MLP neurons of a small language model. Each row is named by its layer, matrix (up: input weights; down: output weights) and neuron, and shows model dimensions 64-159. Each number is 50 + 12 x the weight over its row's rms, rounded and kept within 0 to 99.
Before each neuron's rows, "fires on" lists the tokens most often at its 100 highest values on Wikipedia text that the model never trained on. A number after a token or word is its count.

fires on: "own" 16, "ed" 11, "ot" 10, "id" 9, "fer" 9, " not" 9
L4.up351:67 41 40 34 56 78 32 33 53 51 76 61 43 54 52 62 54 42 52 58 61 54 46 44 62 56 42 48 33 46 55 23 41 59 42 45 41 48 33 44 26 59 38 66 70 51 35 52 63 45 56 48 54 40 45 49 52 64 42 40 59 55 59 48 66 49 33 64 27 66 50 59 50 51 66 46 48 51 45 49 39 66 64 69 51 51 72 26 47 41 48 20 47 49 50 59
L4.down351:52 48 64 34 49 35 60 53 39 58 52 22 17 33 35 39 30 22 26 50 41 44 63 68 43 60 47 33 46 38 56 45 51 52 64 70 84 48 71 65 36 56 60 45 51 43 37 68 47 57 64 29 37 59 46 58 32 54 63 56 41 53 46 47 48 42 56 47 51 70 64 60 41 61 48 55 45 36 52 52 71 58 59 48 41 46 51 59 53 52 47 60 54 52 39 52

fires on: "ch" 47, "cess" 11, "re" 6, "ov" 6, "ut" 6, "ition" 5
L4.up330:36 64 80 48 63 35 61 65 57 55 73 72 68 51 69 74 46 38 69 54 49 54 65 45 54 55 60 54 58 48 57 50 54 49 51 36 71 68 64 46 58 45 61 36 55 55 60 58 53 46 53 59 42 61 42 42 72 52 53 44 56 43 59 65 32 34 57 49 24 43 45 35 43 48 58 54 54 49 48 53 46 51 53 47 70 71 61 49 54 69 58 54 40 54 43 75
L4.down330:66 56 62 49 51 56 56 33 60 51 44 66 47 67 24 52 32 74 57 44 44 51 58 52 44 39 44 46 59 81 64 41 51 58 43 56 57 45 72 55 34 52 49 42 68 47 56 60 63 47 50 49 62 51 47 65 40 57 59 31 49 41 34 39 73 65 54 41 42 64 55 53 47 71 43 47 51 38 59 50 38 69 48 57 39 42 56 46 68 20 64 62 71 32 47 35

fires on: " team" 17, "ampions" 13, "duc" 11, "ague" 6, " T" 5, "up" 5
L2.up725:63 33 77 56 66 33 53 46 55 45 45 42 64 41 56 74 43 58 53 55 35 57 40 56 49 36 65 39 75 19 61 55 43 83 34 38 53 45 65 61 65 19 53 57 58 38 61 50 41 54 61 42 72 63 56 62 40 46 32 45 20 45 57 48 43 30 26 45 48 59 76 53 59 46 51 50 58 39 54 58 34 28 42 58 64 41 48 41 41 59 32 49 35 31 45 60
L2.down725:28 71 39 43 55 37 33 47 41 59 49 31 16 59 51 56 33 41 61 49 57 60 38 39 55 59 28 56 52 73 39 39 49 29 59 66 54 42 57 57 60 47 52 64 51 72 52 63 56 48 49 52 41 55 40 49 41 56 57 74 50 54 40 34 44 77 58 64 53 46 58 39 32 50 59 56 39 52 59 56 47 71 46 40 45 54 33 38 61 66 33 49 57 52 37 81

fires on: "ure" 11, "ip" 10, "m" 10, "." 10, "ts" 7, "ch" 6
L4.up376:54 53 53 45 50 48 36 65 37 55 50 36 53 40 60 53 32 55 43 77 43 73 41 57 68 65 44 45 63 66 48 57 62 62 49 68 44 55 65 39 30 33 39 51 33 41 47 34 63 48 54 47 38 50 58 39 20 80 56 74 39 47 52 48 50 29 61 51 52 43 37 63 53 58 53 58 49 69 51 40 38 47 38 58 33 60 29 55 74 56 49 73 71 59 61 58
L4.down376:45 52 30 47 34 41 56 32 54 19 49 46 47 58 46 54 35 66 32 29 27 45 41 65 38 50 56 55 56 47 64 41 51 43 39 41 47 47 49 60 56 44 71 36 61 68 49 63 21 46 49 69 39 55 41 64 71 37 33 45 54 30 53 47 67 59 46 46 46 60 71 35 46 56 58 42 47 35 66 74 61 53 30 34 64 38 49 50 38 65 50 52 31 51 56 21

fires on: "ens" 38, "ast" 36, "en" 11, "in" 4
L2.up67:46 57 63 49 47 41 58 53 40 50 69 53 65 60 62 37 44 50 56 60 26 49 43 53 47 73 63 67 79 47 70 70 48 43 29 60 70 63 51 69 58 52 60 32 50 43 63 49 58 28 60 52 49 58 48 64 55 42 52 58 36 46 46 44 53 56 33 40 63 51 46 60 62 34 59 52 67 45 54 44 44 19 53 30 35 42 42 48 42 55 53 52 27 64 38 65
L2.down67:59 48 29 35 38 60 53 44 60 32 45 31 67 31 28 44 57 44 30 48 56 46 57 70 52 33 44 29 32 29 37 40 54 48 37 51 51 47 65 53 44 60 26 78 55 65 50 51 44 55 68 50 68 23 59 48 34 28 50 59 34 56 51 27 54 59 44 60 74 45 65 47 27 46 57 52 45 46 54 31 46 52 40 49 40 43 46 63 38 52 60 66 41 38 45 35

fires on: "ent" 28, "ex" 16, "all" 12, "ot" 10, "um" 8, "ed" 8
L4.up642:52 41 49 40 36 50 56 51 45 51 67 54 60 47 70 51 47 57 60 60 65 71 50 54 53 71 66 35 42 55 48 41 50 50 51 58 37 37 60 31 28 54 35 29 52 42 52 43 70 59 43 43 58 61 60 38 54 64 36 35 62 45 32 36 45 52 49 31 50 54 70 62 45 59 62 49 58 51 41 17 53 37 61 52 60 56 62 59 58 44 53 47 57 37 62 62
L4.down642:67 61 37 29 51 62 29 33 41 47 55 37 36 43 30 63 62 48 53 40 66 60 41 40 36 63 55 53 59 53 67 55 40 29 42 34 55 61 59 64 57 40 35 72 46 58 53 45 55 49 43 77 24 67 58 20 27 48 46 37 57 34 54 72 58 53 50 44 56 56 65 57 46 54 58 57 62 39 29 36 35 40 48 51 40 54 32 54 60 53 41 55 53 47 57 50

fires on: "ob" 20, "orn" 13, "p" 13, "od" 12, "il" 8
L4.up499:35 65 73 47 59 39 62 56 54 36 53 61 51 77 37 31 58 50 62 42 59 48 42 65 55 49 47 84 73 51 42 41 52 62 43 43 39 43 40 56 40 50 50 54 55 48 27 58 28 47 49 25 66 70 31 40 38 57 60 54 65 48 61 49 46 63 29 51 52 47 52 50 47 45 45 37 58 67 61 44 28 57 75 66 45 45 34 79 35 73 39 50 36 45 54 56
L4.down499:48 52 53 53 59 50 57 44 26 61 40 50 63 57 54 70 44 23 43 63 35 37 48 40 52 57 58 54 56 53 58 69 34 64 50 32 76 46 53 59 54 53 50 41 65 49 57 52 60 60 26 56 56 49 41 55 63 36 41 33 60 68 63 36 49 43 51 34 51 59 61 45 79 53 63 52 29 48 36 69 54 41 32 48 30 43 63 37 67 66 63 49 53 57 57 58

fires on: "ree" 19, "ict" 15, "in" 14, "ure" 11, "ric" 9, "ew" 6
L2.up520:41 52 70 44 29 61 47 64 45 59 59 54 46 53 58 59 49 23 54 44 34 67 46 52 49 68 29 25 63 71 55 52 50 62 51 58 39 68 52 52 53 28 50 47 61 66 26 48 53 21 54 42 27 57 45 58 49 34 33 43 45 44 50 28 51 54 39 37 59 53 59 33 30 51 42 67 43 41 52 29 50 48 35 56 50 60 66 60 51 40 43 39 58 28 47 56
L2.down520:53 47 51 50 44 64 58 56 34 20 49 42 68 61 39 69 58 39 60 63 51 55 63 38 34 53 53 46 26 67 62 74 38 62 72 58 16 56 63 63 29 57 54 44 43 46 60 60 38 53 65 37 43 57 46 45 41 40 56 64 67 72 53 65 75 66 50 51 65 65 51 62 36 58 54 35 68 55 39 36 53 55 50 30 34 45 69 33 51 50 58 56 39 35 47 50

fires on: "," 38, ":" 23, " is" 19
L2.up157:36 49 46 61 62 52 51 51 46 50 44 50 51 49 49 28 54 47 48 57 41 38 36 52 32 57 64 54 44 70 70 65 54 27 44 21 54 60 50 49 50 48 45 51 35 42 50 48 77 59 56 41 69 27 61 24 51 78 53 82 54 35 42 29 32 58 46 30 40 43 73 52 62 58 49 40 47 50 37 43 35 45 44 60 62 60 58 35 65 73 53 44 38 63 52 34
L2.down157:64 43 54 47 46 54 30 42 50 67 40 55 45 55 42 64 73 39 54 36 69 25 40 57 53 55 39 37 35 61 75 54 51 53 64 51 61 67 78 43 59 40 41 57 31 33 57 45 43 52 44 47 67 56 40 51 66 76 68 18 44 60 33 29 40 63 43 54 43 70 22 56 58 63 67 56 60 49 38 34 40 46 66 51 57 47 41 50 24 79 39 68 54 67 58 39

fires on: "ot" 32, "an" 13, "s" 11, "ed" 6, "r" 6, " under" 5
L4.up561:58 48 49 57 51 57 50 55 43 68 59 49 48 61 68 51 36 32 40 25 61 58 37 56 53 35 38 48 40 56 50 43 39 44 48 53 51 52 47 31 47 63 39 46 58 44 56 49 57 53 49 30 67 38 64 42 64 74 40 63 41 49 44 44 65 51 42 43 43 66 56 49 43 33 30 47 49 43 62 48 18 39 44 62 27 58 60 48 52 62 40 33 52 41 69 56
L4.down561:49 67 49 43 37 40 43 61 44 38 26 44 47 33 41 46 62 61 45 47 53 37 49 48 44 42 66 32 43 52 42 69 52 65 63 54 78 44 42 70 72 33 60 36 43 25 40 33 44 43 45 62 52 69 49 28 59 34 56 33 59 55 44 56 55 67 64 53 41 40 47 30 47 48 61 50 66 44 42 50 65 50 61 78 39 45 48 29 69 50 59 36 35 55 56 44

fires on: "." 64, "00" 7, "19" 5, "18" 4, "000" 4
L2.up418:53 39 60 63 49 32 81 64 49 57 72 41 43 62 56 46 71 48 52 37 43 36 62 59 46 54 37 54 50 52 61 42 49 31 34 35 53 58 38 70 66 72 52 26 51 41 37 51 37 66 70 55 54 42 60 42 39 74 60 58 44 39 75 67 45 55 53 69 63 56 46 61 52 60 71 56 65 41 35 47 43 66 58 59 41 46 56 41 56 47 51 46 44 35 38 46
L2.down418:59 58 60 38 47 64 53 42 48 58 71 65 37 56 66 54 43 45 19 38 38 50 39 59 44 51 60 71 65 60 52 56 63 47 42 48 44 65 75 51 67 62 40 52 44 58 19 56 51 57 53 37 56 50 34 32 39 59 59 50 39 52 36 45 54 42 40 51 50 49 63 35 56 39 60 54 49 34 62 47 70 51 55 53 38 47 56 50 55 56 53 59 49 48 36 33

fires on: "." 26, " April" 9, "'s" 9, "am" 8, " May" 6
L4.up603:69 41 42 46 32 34 58 52 48 64 55 47 57 70 54 29 56 43 55 25 22 48 67 45 62 57 38 40 56 44 74 49 33 59 65 53 36 57 50 59 55 55 61 70 36 25 33 36 49 47 35 79 52 38 34 33 54 48 54 47 43 61 26 61 50 63 30 56 55 38 44 46 42 33 59 56 61 31 51 53 60 72 62 72 27 51 57 47 35 57 60 44 28 51 24 49
L4.down603:60 59 52 47 32 31 45 64 39 41 49 42 32 49 58 59 45 69 37 45 32 17 53 50 53 18 57 70 39 60 67 42 68 58 38 44 55 61 48 27 55 59 46 49 26 27 38 53 45 51 32 25 64 63 45 55 44 63 39 48 44 43 56 57 63 47 55 43 36 55 40 27 62 34 47 49 54 38 61 39 37 45 70 67 52 49 52 51 52 62 49 48 67 47 75 66

fires on: ")" 71, ":" 4, "0" 4
L2.up115:49 65 46 63 53 56 58 50 43 59 45 51 43 47 30 52 58 50 67 60 40 48 52 33 27 56 57 47 64 68 50 51 45 52 51 43 60 65 45 39 35 66 36 37 54 63 45 46 81 58 47 50 39 38 77 33 62 70 69 47 46 53 40 46 34 40 51 34 63 45 68 60 77 65 47 61 36 51 45 29 39 57 43 60 78 68 34 59 57 51 36 33 66 40 65 67
L2.down115:29 40 70 57 42 35 52 29 38 51 52 21 37 35 38 49 63 45 43 44 83 50 58 57 36 55 47 78 36 44 53 43 53 48 74 59 36 69 27 55 46 47 56 60 37 45 50 54 52 69 45 56 49 48 51 67 37 47 67 36 50 51 48 56 59 61 77 67 40 47 41 58 59 57 69 42 48 47 69 57 49 46 24 59 52 66 65 56 76 64 38 49 45 48 46 34

fires on: "ot" 19, ":" 18, "ite" 12, "ime" 11, "ity" 9, " of" 8
L2.up745:41 35 34 35 32 44 37 39 52 56 44 57 53 44 47 49 29 44 55 59 34 23 36 45 32 88 46 42 69 44 73 69 49 48 45 57 70 47 50 45 63 48 59 53 21 44 65 62 84 57 47 58 61 34 48 22 66 54 53 48 52 62 48 26 56 58 49 42 49 58 54 65 60 32 51 63 53 41 35 27 32 61 48 37 48 46 52 55 55 85 60 51 42 64 66 22
L2.down745:58 50 38 57 44 56 46 41 38 39 77 47 47 62 45 43 59 60 48 48 37 65 48 56 45 25 51 25 49 33 56 50 53 42 37 47 54 36 48 28 69 57 36 66 76 52 67 52 19 57 63 43 38 52 75 57 49 54 61 44 66 63 55 81 52 64 38 57 30 25 60 47 61 61 49 43 60 50 54 42 49 56 38 41 48 62 48 46 53 42 40 57 56 67 25 38

fires on: " years" 29, "ace" 24, "port" 8, "way" 8, "ail" 6, "ain" 6
L4.up390:44 50 58 57 58 43 42 56 42 37 67 74 54 63 62 41 47 50 58 59 51 36 59 37 60 38 66 52 56 52 56 10 55 58 40 59 53 68 47 40 57 36 49 41 73 56 25 66 35 33 61 50 42 64 36 78 57 36 41 59 62 50 47 55 69 58 57 60 58 44 64 50 40 61 48 53 43 50 67 54 60 29 64 34 58 47 45 42 48 47 39 56 56 33 59 57
L4.down390:49 45 62 24 57 30 83 36 48 49 48 28 63 46 46 31 48 47 45 47 52 56 42 65 68 47 43 54 35 31 52 57 75 46 52 43 55 38 62 49 52 45 55 58 53 55 54 49 77 61 33 55 45 54 83 58 38 59 55 58 46 44 58 54 40 59 46 55 66 48 43 47 53 58 60 41 61 72 38 88 55 42 39 63 49 47 41 29 46 63 55 61 57 42 29 58

fires on: "q" 17, "s" 16, "p" 12, "/" 10, "um" 6, "ing" 5
L4.up328:52 46 50 45 45 29 35 35 39 41 39 48 39 58 41 45 32 59 52 54 46 56 59 49 40 62 71 54 58 45 32 57 71 28 51 44 68 41 42 56 57 42 54 44 57 40 29 51 48 57 41 44 49 37 36 59 41 54 52 34 50 54 85 50 35 45 43 42 67 50 54 30 51 44 47 35 62 56 51 45 29 52 62 55 44 54 34 60 34 21 74 58 46 59 39 61
L4.down328:78 35 69 37 52 55 34 44 70 61 44 42 30 31 44 49 39 41 67 59 53 23 40 56 50 28 33 52 41 56 48 54 56 56 36 44 49 53 64 56 54 37 45 54 45 58 55 56 50 42 58 50 39 57 64 55 61 41 52 62 37 38 39 43 54 45 62 47 46 55 35 58 52 41 45 57 40 58 55 42 50 44 42 69 59 36 29 52 57 48 50 30 80 63 47 71

fires on: "out" 31, "ud" 22, " is" 7, " and" 6, " was" 6
L4.up653:52 45 56 42 61 27 46 74 49 42 47 19 62 67 49 45 40 57 51 59 64 46 50 46 35 65 71 53 38 74 82 69 52 46 52 50 65 61 64 71 52 50 29 45 55 64 49 51 47 40 40 33 60 36 53 32 58 64 51 61 53 64 34 39 41 56 49 27 41 24 53 47 74 55 56 43 41 33 47 46 47 47 42 72 86 46 55 50 49 48 44 26 61 22 66 59
L4.down653:35 48 61 65 58 33 43 36 56 54 51 46 58 35 42 57 68 54 50 54 48 46 42 34 50 72 54 51 75 44 48 50 40 52 40 29 47 42 38 49 50 40 59 64 57 68 51 28 31 44 27 58 33 49 52 55 78 52 52 59 50 70 22 67 61 32 52 77 32 54 52 39 48 45 42 57 65 52 44 46 78 39 60 56 36 42 44 43 59 31 54 57 40 47 66 44

fires on: "re" 37, "ak" 16, ":" 14, "ied" 11, "ot" 7, "ort" 6
L4.up479:27 28 47 46 53 46 30 60 38 59 58 63 60 45 45 46 50 33 52 47 59 15 68 52 32 53 45 50 71 72 64 49 55 47 68 33 39 81 49 52 58 41 40 49 51 56 57 24 71 55 61 60 49 43 55 26 49 66 64 35 48 37 40 43 31 73 46 62 46 48 45 47 61 71 68 46 34 57 42 43 50 59 56 59 78 46 51 51 73 63 51 58 43 42 56 47
L4.down479:40 56 64 48 56 50 49 45 33 32 56 38 40 70 50 48 50 45 60 41 48 72 51 51 47 58 41 46 50 52 43 45 39 46 41 41 41 51 66 40 32 59 72 56 27 55 42 64 59 65 29 49 62 56 57 54 46 47 91 49 46 60 26 51 46 53 51 37 35 61 42 40 43 41 58 20 60 45 49 45 53 48 48 66 46 41 54 47 50 62 40 52 47 60 39 41

fires on: "g" 22, "ip" 21, "ab" 12, "im" 12, "m" 10
L4.up316:52 37 59 58 62 53 53 46 45 66 62 52 75 58 63 62 38 66 33 65 62 48 57 51 59 56 36 34 63 47 58 71 31 56 57 32 39 60 66 38 48 40 50 69 17 58 41 45 72 42 51 49 66 51 39 39 45 39 41 54 34 56 79 49 39 52 60 18 50 54 51 55 64 62 45 54 36 37 47 59 52 46 31 53 30 50 48 46 68 46 46 49 42 53 59 47
L4.down316:57 44 55 36 25 59 57 44 33 56 53 50 52 54 55 61 68 70 29 58 45 51 49 62 53 50 42 38 58 47 37 41 53 41 49 66 60 59 58 55 71 54 54 41 41 75 61 35 54 59 48 61 60 36 74 40 48 54 51 33 65 32 66 62 51 47 40 44 65 47 38 64 59 53 78 50 49 59 44 64 42 47 27 45 53 33 72 60 32 41 57 60 44 64 53 59

fires on: "re" 32, "and" 20, "st" 12, "l" 9, "om" 5, "ide" 5
L4.up258:45 62 39 69 53 21 67 47 41 69 68 44 60 76 36 45 62 66 64 34 54 60 47 68 68 34 57 48 41 72 66 59 39 56 47 44 46 53 44 52 37 33 45 67 33 48 43 49 50 38 49 58 41 40 28 53 40 70 32 45 60 52 53 48 34 58 50 58 58 55 40 43 75 50 62 50 30 66 44 43 56 53 50 74 37 51 52 33 53 46 56 61 49 46 69 56
L4.down258:51 62 37 49 42 59 63 51 70 61 50 51 61 46 47 53 44 41 52 27 55 64 44 28 62 41 55 66 50 52 34 70 66 48 64 42 54 46 48 61 49 80 57 49 37 37 46 36 45 53 65 43 54 55 72 38 43 38 48 56 60 60 55 47 47 55 57 60 49 51 40 42 41 33 58 39 48 66 60 53 48 44 32 36 58 51 74 33 44 34 45 47 35 49 52 45

fires on: "ail" 57, "ation" 6, " elect" 5, "cl" 5, "ace" 4, " 8" 4
L2.up135:38 60 64 46 59 53 44 65 40 58 56 68 55 52 46 53 54 66 50 51 52 44 50 52 54 39 70 39 83 54 56 46 47 53 30 54 59 69 50 50 55 50 59 23 28 64 31 66 30 33 60 41 53 53 38 57 63 63 60 35 39 57 47 57 76 69 56 57 55 46 61 64 45 72 58 39 47 42 54 59 54 58 58 55 65 46 45 77 54 51 44 16 39 44 58 36
L2.down135:29 45 43 33 65 23 59 40 62 44 18 35 47 75 43 85 53 49 63 47 45 33 51 76 42 37 45 37 56 45 41 50 57 46 55 46 48 48 70 51 39 55 41 75 40 47 48 36 55 50 62 49 38 50 48 54 34 45 45 45 66 58 54 45 53 58 66 29 69 26 75 51 44 27 43 66 66 54 67 67 60 56 51 41 31 44 36 49 49 56 31 46 51 43 20 41

fires on: "end" 20, "en" 14, "ond" 11, "in" 10, "e" 9, "ong" 8
L2.up652:67 68 60 51 36 65 60 53 40 46 62 40 63 66 80 50 43 38 52 45 27 35 38 56 42 76 69 42 62 55 37 56 72 59 57 62 41 80 55 69 45 50 65 52 56 26 61 53 42 36 49 52 63 51 39 49 33 42 44 77 48 34 68 60 51 59 28 30 52 47 69 68 47 53 53 52 66 50 41 46 52 39 47 58 43 41 54 52 29 47 45 38 30 34 59 43
L2.down652:50 45 61 64 60 61 58 44 46 50 66 42 61 53 69 75 73 55 59 20 35 48 46 61 41 50 59 43 40 31 49 38 30 48 51 41 65 36 52 43 45 50 54 57 67 43 55 48 45 56 37 34 37 45 52 48 44 46 38 49 30 69 47 43 29 52 49 43 64 32 62 48 63 60 93 40 52 48 34 50 48 30 43 36 59 42 46 52 35 54 48 58 50 53 55 60

fires on: "bum" 28, "'s" 24, "." 12, "et" 5, "00" 5
L4.up547:66 54 73 57 27 39 62 62 70 59 60 45 49 60 63 41 61 55 58 44 35 32 38 49 57 58 61 27 39 63 75 82 51 57 51 62 32 36 51 66 40 47 69 41 53 40 31 44 39 65 47 61 55 41 46 42 51 61 63 58 48 56 25 44 55 27 38 56 58 52 51 65 69 48 61 44 54 40 21 38 61 45 46 57 55 35 60 45 55 58 42 64 49 57 42 67
L4.down547:36 52 53 81 64 38 37 38 36 55 56 45 62 22 62 59 47 26 59 52 49 55 46 59 39 56 67 56 39 45 09 43 46 55 58 49 55 61 55 51 41 58 20 55 56 55 51 40 52 36 48 33 51 59 49 47 60 29 26 28 30 53 69 50 57 50 48 36 57 43 48 47 45 38 47 60 13 49 77 61 51 58 57 53 51 50 58 61 42 43 74 36 53 47 43 36

fires on: "t" 19, "p" 18, "um" 13, "ub" 6, "d" 5
L4.up235:41 33 62 46 77 37 44 34 23 42 49 59 54 61 30 43 57 57 41 47 49 61 31 56 50 41 60 70 51 44 57 42 44 37 33 28 50 51 58 48 40 47 60 58 18 30 30 36 39 54 42 23 34 48 45 72 48 42 49 44 61 40 55 29 36 46 43 63 64 50 53 53 46 51 42 49 53 30 44 30 46 58 57 69 37 57 53 47 53 44 54 58 34 55 61 48
L4.down235:42 49 50 36 44 42 45 49 44 59 46 59 48 64 59 45 69 35 49 62 55 48 52 48 36 45 41 72 51 36 46 54 51 67 64 53 66 44 59 47 51 49 50 48 75 39 26 73 51 61 53 55 68 50 27 31 41 34 65 44 62 65 37 38 64 49 56 57 38 72 60 70 60 58 51 55 36 49 46 59 62 30 46 50 81 38 38 65 60 63 24 36 64 26 57 34

fires on: " is" 60, "ic" 17, " was" 15
L2.up196:48 47 42 57 40 46 21 48 43 64 43 43 48 62 47 69 35 67 55 36 32 36 25 53 56 50 50 50 43 46 64 74 26 73 45 16 63 47 69 57 36 31 55 41 38 59 55 40 69 48 50 32 65 39 43 42 48 58 50 59 56 29 47 42 26 40 53 40 47 53 59 47 52 64 65 47 52 65 52 21 23 58 43 27 51 57 50 49 58 67 58 44 48 39 56 27
L2.down196:66 40 56 66 56 49 32 65 44 85 44 53 61 64 40 36 64 61 19 43 51 29 41 48 66 58 47 48 43 50 52 44 59 60 37 37 56 59 52 76 38 55 32 44 44 69 44 34 54 65 52 51 49 44 37 43 57 69 53 48 56 50 60 57 43 44 52 60 52 59 27 42 57 42 51 45 52 60 52 42 28 55 68 29 46 67 57 31 37 40 42 48 48 43 59 44

fires on: "=" 38, "e" 13, "ap" 10, "|---|---" 6, "ath" 5
L4.up415:31 43 39 43 42 53 50 58 52 63 68 64 68 49 52 49 65 48 30 64 29 44 42 62 44 62 48 46 72 71 51 43 66 57 38 68 64 61 74 72 56 59 67 42 81 46 53 55 60 47 55 54 45 63 45 50 49 49 68 54 44 60 39 51 50 53 56 42 38 37 47 66 36 70 66 60 40 43 44 59 41 52 55 49 48 55 42 59 56 51 53 35 58 54 69 61
L4.down415:46 39 35 53 47 49 24 65 34 39 58 34 41 31 60 58 43 58 35 40 44 36 59 52 70 48 40 46 41 49 56 63 28 63 50 48 42 26 51 54 45 39 58 48 46 39 48 35 54 62 59 40 46 49 57 27 74 63 49 20 56 41 36 67 65 53 59 74 33 55 65 56 48 51 48 53 52 31 34 59 26 49 35 67 56 24 39 45 33 55 44 53 52 54 48 64

fires on: "r" 22, "e" 17, "es" 10, "ap" 7, "av" 5, "ames" 5
L4.up726:65 33 42 48 75 39 55 59 27 60 63 63 56 40 61 62 31 34 52 71 28 57 44 55 64 53 56 59 67 49 57 51 64 57 28 51 73 45 46 50 60 44 59 55 65 49 60 60 54 33 47 42 45 63 49 34 39 53 54 48 35 41 28 72 43 50 30 36 44 46 62 49 44 55 51 62 46 47 44 62 42 22 54 51 39 38 52 60 61 57 24 19 63 61 57 53
L4.down726:47 47 35 37 57 71 47 40 48 50 47 46 51 62 48 25 54 48 55 53 64 56 65 46 26 55 32 42 60 67 57 49 46 65 40 42 30 70 50 52 64 43 70 47 39 41 43 44 52 58 44 42 25 54 50 59 88 46 69 57 28 64 51 75 55 64 51 55 57 38 72 68 61 39 52 51 53 50 35 43 46 60 71 52 38 46 50 70 65 34 39 33 63 29 45 56

fires on: "om" 35, "ome" 15, "our" 14, "ame" 10, "m" 10, "and" 7
L4.up375:50 44 60 53 37 24 58 44 45 68 60 51 60 62 51 39 58 48 70 50 43 51 22 40 42 54 50 46 39 48 46 59 46 46 43 49 47 50 54 60 54 35 51 50 32 63 36 45 76 40 47 47 38 54 43 22 40 56 49 54 47 57 06 34 26 53 57 35 44 72 45 36 51 37 32 70 43 60 48 64 63 42 52 70 47 45 46 45 40 27 44 63 48 42 63 46
L4.down375:80 58 42 38 47 63 46 48 51 40 40 33 36 51 57 48 31 24 74 43 53 35 41 42 65 34 46 45 43 46 51 64 43 42 49 73 66 75 55 40 53 70 67 64 65 50 69 52 32 59 42 37 48 48 35 43 33 66 46 46 53 39 59 77 45 32 43 41 52 33 82 46 49 67 61 35 59 45 67 40 41 50 54 28 53 57 63 59 49 74 45 46 49 51 47 65

fires on: "f" 29, "l" 28, "w" 20, "h" 18
L4.up655:37 51 62 59 53 50 41 63 48 70 38 50 49 49 33 57 28 64 66 39 34 66 48 61 53 57 63 40 59 37 56 50 26 46 56 69 67 45 43 54 52 55 45 52 51 51 59 41 50 71 54 56 55 70 55 51 49 56 41 42 43 61 55 49 58 38 64 60 47 51 47 42 64 52 38 50 59 56 49 52 29 62 66 61 57 37 41 63 60 42 59 50 63 63 55 55
L4.down655:70 26 50 46 58 41 36 48 37 20 73 49 49 26 59 52 62 35 26 49 62 58 73 39 67 46 46 51 46 52 43 70 55 45 48 54 54 35 52 41 57 46 36 52 58 28 67 60 48 57 47 34 48 51 47 59 62 41 60 40 36 51 44 61 48 48 55 39 59 43 83 67 50 34 72 65 32 33 57 78 44 61 49 69 40 38 64 47 60 47 55 28 59 42 38 69

fires on: "g" 63, "ch" 6, "ob" 4
L2.up766:49 60 78 59 55 34 56 78 55 51 58 53 54 52 66 30 35 48 61 41 45 30 51 60 56 37 41 51 66 46 49 21 54 67 50 37 47 57 38 39 50 50 44 29 60 57 55 54 43 60 71 48 42 73 49 37 76 52 64 69 41 39 61 63 47 46 32 69 53 53 41 45 50 57 55 46 63 48 59 75 44 49 52 73 53 39 55 61 60 63 71 38 54 51 67 44
L2.down766:51 31 43 58 66 38 49 62 71 20 45 40 42 60 62 43 41 70 53 50 68 36 35 39 64 60 49 59 88 67 36 63 50 28 68 58 68 53 55 46 49 58 56 29 46 60 45 31 62 56 70 42 54 62 67 51 56 42 52 52 38 55 36 37 72 34 29 65 35 53 57 48 39 51 35 57 47 62 65 42 59 45 59 44 40 43 64 48 53 60 44 45 59 46 37 56

fires on: "ing" 24, "id" 8, "it" 8, "h" 8, "on" 5, "l" 5
L4.up489:41 48 53 51 80 64 44 43 30 62 48 64 39 45 61 35 37 51 62 59 45 60 26 49 52 49 75 33 42 47 56 53 28 32 74 68 53 49 54 37 59 42 47 48 54 50 31 47 60 51 53 53 80 59 48 33 39 50 48 69 31 55 68 50 62 52 47 62 63 43 74 74 67 24 35 53 68 56 41 38 39 54 33 48 36 47 50 61 64 43 31 46 53 34 59 52
L4.down489:63 73 53 54 59 74 39 45 55 60 62 63 44 47 24 51 49 44 48 37 72 46 56 29 39 52 50 42 41 63 41 23 53 62 62 46 43 67 46 57 59 53 45 55 55 67 62 57 52 54 58 51 56 50 62 38 33 44 66 61 56 28 27 47 32 49 39 35 41 74 39 49 32 49 51 39 34 48 48 74 59 60 49 50 70 36 48 69 43 53 56 64 26 60 44 48

fires on: " ag" 21, " pre" 13, "g" 10, " an" 10, "uc" 8, "old" 5
L2.up627:44 67 69 36 46 46 61 58 45 39 70 53 51 62 54 64 68 53 64 33 60 42 62 61 55 35 47 52 53 53 53 60 44 69 33 39 45 62 41 54 53 56 49 48 38 67 51 45 39 39 70 51 56 36 39 36 83 54 51 40 42 62 60 48 61 57 63 63 47 65 55 42 42 37 46 50 71 51 59 73 54 56 41 49 53 43 38 64 52 61 34 35 53 57 51 43
L2.down627:43 57 49 53 55 56 59 37 65 26 35 58 71 55 39 58 54 44 57 39 60 35 39 52 52 51 59 45 51 51 43 56 55 70 49 63 35 28 49 61 32 58 55 62 63 55 68 41 53 48 25 56 38 67 70 49 52 41 51 38 55 50 74 54 53 56 65 51 43 50 28 59 52 40 41 49 44 37 51 34 58 62 51 44 39 53 42 42 62 31 31 57 49 35 38 60